{"n_kv_head": 4, "d_mlp": 2048, "vocab_size": 5118, "activation": "tanh_gelu", "positions": "learned", "init_std_qkv": 0.0312, "grad_clip": 1.0, "schedule": "wsd", "decay_fraction": 1.0, "seq_len": 1024, "train_tokens": 879200000}
MLP neurons of a small language model. Each row is named by its layer, matrix (up: input weights) and neuron, and shows model dimensions 144-239. Each number is 128 + 32 x the weight over its row's rms, rounded and kept within 0 to 255.
After each neuron's rows, "fires in" lists the words (lower case) most often at its 100 highest values on Wikipedia text that the model never trained on. A number after a token or word is its count.

L7.up1236 [139  49 104  88 135 137  88 152 133 100 181  78 172 129 143  83 112 100 130 105 159 140 156 154 166 151 107  80 133 146  99 154 120 147  77 134 115 168 102 215 143  92 126 136 165 135 104 146 148 132 129 157 113 126 132  68  85 130  82 155  82 155 124 115 110  96  57 164 158 134  56 150 147 142  76 134 127  94 134 142 138 111 125  84 176  72 133 151 175 119  97 127 113 152 116 244]
fires in: "up" 15, "0" 12, "on" 10, "2" 8, "off" 6, "out" 6

L7.up1443 [129 116 144 114 139 150  73 122 112 126 169 140 153 183 196 103 139 117 154  98 111 101  91 141 134  98 122 195 103 135 113 129 208 140 114 114 162 109  91 121 104 104 137 117 100 158 118 162 122 138  62 152  91  53 152  40 120  86  92 144  96 206 137 107 104  70  91 183 130 179 111 143  49 114 141 151  99 208 127 154 178  79 172 153  76 113 134 102 110 141 107 115  91 130 138 164]
fires in: "his" 27, "this" 19, "a" 4, "these" 4

L4.up1395 [121 122 102 141  96 114 166 163 122 148 161 106 114 126 119 155 123 153 128 145  97 131 123 130 107 117 168 138  90  74 156 172 112 120 118 167 129 123 134 141 121 110 165  70 142 104  85  99 154 122  73 108 154 126 143 112 146 132  93  90 136 124 112 197 139  87 109  96 159 168  79 127  81 171 112 162  98 137 122 153  61  71 107 124 112  82  81 179 193  59 123 162 101  90 205 134]
fires in: "and" 23, "but" 15, "in" 6, "synonyms" 6, "due" 4, "despite" 4

L4.up1730 [104 186 148 119 129 178  75 173 132 125 135  75 104 202 114  96 122 156 162  79  97 147  72 116 136 124 110 121  60 165 145 151 125 113 151 110 148  78 125 124 127 139 162 105 126 136 159 154 134 160  85  61  84 143 125 116 134 125  95 146 122  83 141  99 153 125 128 120 137 141 165 136 133 116 156 159 123 159 140 123 105 120 109 150 151 123 140  72 110 121 115 165 127  95 170 119]
fires in: "which" 15, "also" 11, "this" 10, "s" 7, "a" 7

L4.up1410 [129 151 106  84 102 159 138 120 148 146 139 117 125  84 159 136 150 197 106 146 122  48 120 132 116 161 114 193 123 141 143 197 130 128  90 114 122 111  99 121  89 170  98 107 112 150 117 115 123 103 121 135  98 134  97 103  93  97 157 126 149 124  91 134 132 138  89 109 124 102 121 119 120  57 100 157 137 124 142 161 127 121  84  58 177 109 201 108 140 139 121 166  92 124 101 165]
fires in: "of" 70, "goals" 7

L4.up715 [102 117 153 139 120 148 160 115 153 127 116 150 170  96  77   0 103 151 127 192 129 170 127 131  98 158 100 124  73 128 114 111 126  87 110 155 139 149 174 116 132  91 136 184 102 171 111 107  84 132 166  58  95 132 127 142 145 137 135 134 159 111 124 153 105 117 149 118 174 119  80  96 142  86 111  76 180 102 114 155 139 124  92  89 118 111 134 168 140 130  77 134 104 211 120 178]
fires in: "been" 31, "be" 22, "have" 6, "now" 6, "t" 5

L4.up1723 [127 146  76 113 129 120 141 123  85 146  69 124 172 144 142 100 145 153 141 107 103 159 130 136 146 165 118 122 105 159 157 106 153 100  95 126  72 122 133 116 142  66 116 129 132 163 113  94 169 222 119  84 138 184 157 107  95  96 125  80 101 157 111 121  65 132 116 118 133 142 155 132 136 147 121 159 137  86 104 113 193 156 149 208 141 160  99 151 127 178 116  96 131 131 133 114]
fires in: "0" 51

L4.up1440 [102 158 123 168 108  96 149 128  47  38 128 164 171 241 140 135 161 121 116 154 165 167 138  68 145 127 143 144 133 147 131 141 206  96 106  64 161 174 158  99 152 145 144  85 120 179 117 142 170 140 172 118 123 159 125 109 136 145 168 185 133 102 168 175 131  86 137 118 139  85 138 103 117 120  71 114 140 119 175 155  81 135 118  86 196 174 113 155  95 126 133 141 143 107  91 116]
fires in: "s" 26, "town" 13, "police" 5, "it" 5, "again" 5, "government" 5

L4.up1205 [112 104 129 179 144 136  84  84  97 113 107  87 105 179 165 111 144 131 134 103 137 139 177 165 143 131 119  93 141 142 126 142 145 110 122 134 107 143  93 139 123  87 185 125 137 134  39 151 148 106 104  47 150 165 120 158  52 178 113 112  73 145 153 113 175 132  80 139 129 125  85 118 127 115  71 150 114 104 145 141 199 130 107 104 127 178 159 179 156 105 136 107 152 129 164 120]
fires in: "have" 24, "having" 15, "has" 7, "had" 4

L4.up1241 [122 121 143 193 126 117 167 130  98 143 134 106 154 146 148 111  89  81 146 137 155 192 110 157 104 185  96 199 155  86 134 123 196 162 129 143  97 100  54 162 125 143 115 128 113 123 140  94  79 145 125 105 185 117 112 129  99 128  89 110  75  78 123 144  91 100  90 186 173 106 158 136 115 152  48 117 135 178 104 129 137 168  61  96  67 100 174 151 118 115 145  94 133 119  70 159]
fires in: "him" 24, "them" 18, "it" 12, "i" 8, "up" 7, "you" 4

L7.up1547 [163 180 159 244  83 121  36 130 131 138  83 104 159 124 156  17 133 148 148  91 159 126 139  88 135 112  92 119 120 113 102 129 171 108 137 151  82 147 133 175  98 108 145  91  87 125 152 172 136 103 102 106  96 163 135 210 133 159  59 143 173 105 188 139 118 105 114 125 131 138 171 123 128 116 156 122 125  99 145 136 114 117 157 135 123 168 127 127 148 164 115 142 141 118 122  69]
fires in: "he" 15, "also" 15, "arrived" 6, "first" 5, "previously" 5, "who" 5

L4.up1946 [107 103 150 147 134  81 183  74 140  74 110 107 102 125 144 123 146 135 154 135 211 106 162 129 119  94 104 152 138  94 146  55 143  97 174 168 115  91  91 115 108 141 126 157 135  97  97  81 160 190 179 160 114 169 178 101 134 174 128 114 119 109 143 134 115  86 147  46 196 127 111 153 138 130 145 103 120 134 168 100 173  87 135  67 106 143 136 189 141 132 165  94 110 150 102 170]
fires in: "of" 44, "microbiologist" 7

L4.up1310 [103 138 146 176 175 154  79  89 106 105 103 150 133 107 133 135 149 136 121 155 146 158 119 155  89 102 162 198 147 169  61 138 115 103 117 167  78 139 142 142  16 159 133 117 128  60  87 140  97 120 138 175 161 126 135 112 137 119 136 126 168 139  96 104 109 159 167 108 136 124 155  47 121 106 113  97 159 107 173 131 103 179 135 137 125  47  70 189 124 129 149 207 108 134 143 113]
fires in: "while" 29, "part" 10, "and" 7, "world" 5, "like" 4, "seen" 4